python train.py --n_layer=11 --d_model=512 --n_head=8 --n_kv_head=2 --head_dim=64 --d_mlp=1216 --vocab_size=8192 --activation="swiglu" --norm="rmsnorm" --norm_place="pre" --norm_eps=1e-05 --positions="rope" --rope_base=10000.0 --rope_fraction=1.0 --qk_norm=false --attn_scale=0.125 --bias="qkv" --tie_embeddings=true --parallel_block=false --init="normal" --init_std_qkv=0.0225 --init_std_o=0.00479 --init_std_up=0.0225 --init_std_down=0.00311 --optimizer="muon_variant" --lr=0.00707 --beta1=0.95 --weight_decay=0.019 --lr_head=0.00417 --grad_clip=1.0 --warmup_steps=200 --schedule="wsd" --decay_fraction=0.849 --decay_shape="cos" --final_lr_fraction=0.0 --batch_tokens=[32768, 65536, 98304] --seq_len=512 --doc_mask=true --train_tokens=559700000 --steps=8604 --dataset="wikipedia_en"
MLP neurons of a small language model. Each row is named by its layer, matrix (gate and up: input weights) and neuron, and shows model dimensions 176-303. Each number is 128 + 24 x the weight over its row's rms, rounded and kept within 0 to 255. Numbers have three digits each. A neuron's up and down rows have the sign that makes its largest values positive.
After each neuron's rows, "fires on" lists the tokens most often at its 100 highest values on Wikipedia text that the model never trained on.

L2.gate466:173078123102148132113086121128145122108188145139194129098150072132145186129141111110131115174100101130098120115094184118164128146094102147129158143105126132162108081135130143127151119119135165126145148125070152120117103158140177120124144182111103103134113127104163142133115134185086136121137096155162139122101106130102116129130157096138076103108140172116133159140099128158137111143132
L2.up466:142108098081115124125157134094117153143124101144114153090137132099156170141127142129124124124111120165098150127097161115117153095107112165135143126122119164126144123159172128152171128166090153097126145081122073130135120165114095124184170133117110148149128151133111159177113110121125146132117089169124096142094092100116108133170147142143138132116133187134109119153132138142138105081141
fires on: " App", "y", "ath", "ew", "ed"

L5.gate771:135134139121139162148167152142121076140117191117097092128082129099126115149159140126135118105132127150100125159118111115173150096112141172092120135166143103138077088100138112119110131108130156165119166137123123136104115137128122149073122130147125145153121136117110160171160167145120110130134168102116123111115138081107156132095144149102114106110112157104172114109094116138124122170141
L5.up771:131119176077094127132137138167120125058139162100139094150125109130133121175135139082106124134115128159152084132162133103152139120111090126130128139149116139162141158116121092095124129118131135119173167107122124141134122100130127153113126170127107090103141165101070174146120161127117085149150125163101128144112127181151091125191119124107133126147098121155122130138112101129139162157111
fires on: " |", " place", "–", "mb", "tic"

L5.gate237:132096111130175114167104154141087095137135148135156116169146163131102141062120115090105127110096094159100098124142138085115097109078094124123162095171125115111097129090135131109131143137123130097119120125109124103147116100107089122170165132144117111149140119148119095144109145130126158138165118083103122148149146125055101097163129127102131118132124116131100082164150110108098132142099
L5.up237:139161117097151135135123124145134133152119133092104113111163137143157136096103081129131138110126119100156111113138091073078125103112153140136115165178169110130112149132113111166147113125118178140102056166074132092074121097129134085166139127103132078115122160156115140128124081122083114122114116182148115112130106153141121126167172156131190127124114090111148077113143134097146139122128
fires on: "u", "-", "tra", "na", "rit", "n"

L2.gate1194:125076122160108092124117101113132097136129148137154155133138095126101120121133131154151140113084107140133107139114159110124092146139130201153141104136173143149132149145192116095111113106181074144107138161129123165128121102103162093126131160134120072149143124143120113127154136160118106114117132141157109130158148110095091150133146114142135141141135154126131089135126088132096139114143
L2.up1194:145124104133154140120148143131146095127137101110140108117142114152182114113142138109129088123120096103130126130116134092132125119149109110081157137153127116129130081146109119165148130161122126130091142159120094143125115166150176119106113122063152125172135127121095109166138059115113124089143104150153145114152127115160162107139136173119075127166113107132145145089109147143122118106140
fires on: "-", "n", "er", "e", "y", "t"

L5.gate135:119135144115083177169123131090114147174110126106120179169143156135132134134109126102108141148163146137141122162129132151134138093095119109119119120094103137114152110160095119111122113129110156160093117144111128141122133086139085158198152122116137157128140090085128145131108060151145095124138157135113121109111096099188088101135141120152140124129132117141152126127090150084126098148070
L5.up135:160157181119139149107164123127129108105122141123128148099164125144120119099095146121101137174157145103107098125080144077119124117144113092084123160133111121097068143153116105105125134135140114125139119138134118158151142135134186123120153131148083146167136137128118096093148153149161139135138147091113161101106087133121101148101125142099101074112096169106147110117101141153139091122148
fires on: " in", " In", " At", " out", "u", "ped"

L8.gate877:139103105137144113175097055106138133131093172188152168133134100091151111137119129129160131114150141139123107121116108166122139109129145150156122133107068124129149172150125133152116114081078114145162138182116150134116104163132120142171151112093158136087189118145148087131143138129105129169137121119099127125106153136122191171155110127117124111157149114136137134122126115072085141112138
L8.up877:153088111146084114107108110112110122120137128144173130118127128132123136100100131092108136149105124115162119155075124125121126084114141129110184118103105104121094173126119111131120108109122132116124075041107152155150154131150137101148159099141124164192161146110116095133120142176179162154099113142164159159130071148127101146113125141129102108132085109134098103112090117167155132139111
fires on: " in", "In", " In", ".", ","

L2.gate644:130130117096120150117105088138128135110133128154155097131113132107148166103139108126119161148155121137108060123116135119152092155111117106103110109101142156196125126097141140120117125154159103139148162139122101138126099102142148097130177110080110134143118154063144075134118127151069117154130122126119094142132082152114145121118121148129112110136157139183159153124117130128131161143139
L2.up644:164142121093108096117095125105134122126134155166106087078148146175124130083108088133150157135127141137072122091109129127155148107128116115098116126102158153122122152165114151122107089156120116150125121137136175130162123103174139141125160120114122114128109154125125120123091170158110146152111113097104125111117110149100116125139130096148118132093136128161148127153112164131128161135107
fires on: "y", "va", "l"

L2.gate126:137109146133126153163127132141111159122122128190117179139135134219083114089144122115141159092082130150131115151145120139083130155155091125089139164084133106121143133116180132134115156137129121090141078134125102132135140090124109094157174142118121111110177129129145139126120133183093091111157152143132107163138147117108169106130130108127151116120157151119127096129151114125169170097158
L2.up126:130076133100139152109135110157136125100126129089137079147089128121142101120113123094155075118118134188096132120067125137125128090129169084106117098164143155150162126101118105175138134116105155138108153144122124103140099147080202121154085144140123130173141137108167148143085134126105148145129103125106124115146176158098193170127088188112118128082148094132136135158130124148148145112124
fires on: " tra", " Tra", "t", "tra", "ie", "y"

L5.gate73:133097135122186113134131178170164144115141149105130112145094134105126130137120133104125132160125152132105112145175097149138106072166095111154085139121126105118120163138079165136152171144147138130131120162130153101130158123140101093162158127137156111140127131101139090100134093122095139093105088113106097136107130093135169165149165149145131128179116126102156101145114118116155156149132
L5.up73:147148145153136098174141178150112132097169166143113149133137088114152146144111116148149132128141121093133122169094121120154118120152140126125129178126144108146110108109129144131120132115074112095112119182109157142129104128139126095120162135132170139121128192082111088162117089109112176146154108125118125094142190114141133075151135142108122116129155122102157099134102129088159120140122
fires on: " (", " at", "born", " in", " on", "\n"

L8.gate935:130126128136127135151130163140137122126152146151100093134116115126138137137159111092102123113108089138186099150143110136137122124131133096146116142134096149144111135140111104160139127047192156119157127146163112112137122126141096123126107154140144116119129112107096105153156139081163131113125089116108125170114134128153188095136145154142122090151146099161135136126142132131147131121149
L8.up935:132142119174164117152141135121121137124176105146101122148128131121169140083108103080096093113146122154161142102191105128143127137154144128167124134132121102130086136128131148137096139126132134118161120096141127140103072122115108109136111109177080101152117135090152132146135153139156148098148152102102145116103166144130129119106109173119139109155155118139127101134117112093098079111115
fires on: " (", "–", " Jo", "  ", "\n", "vi"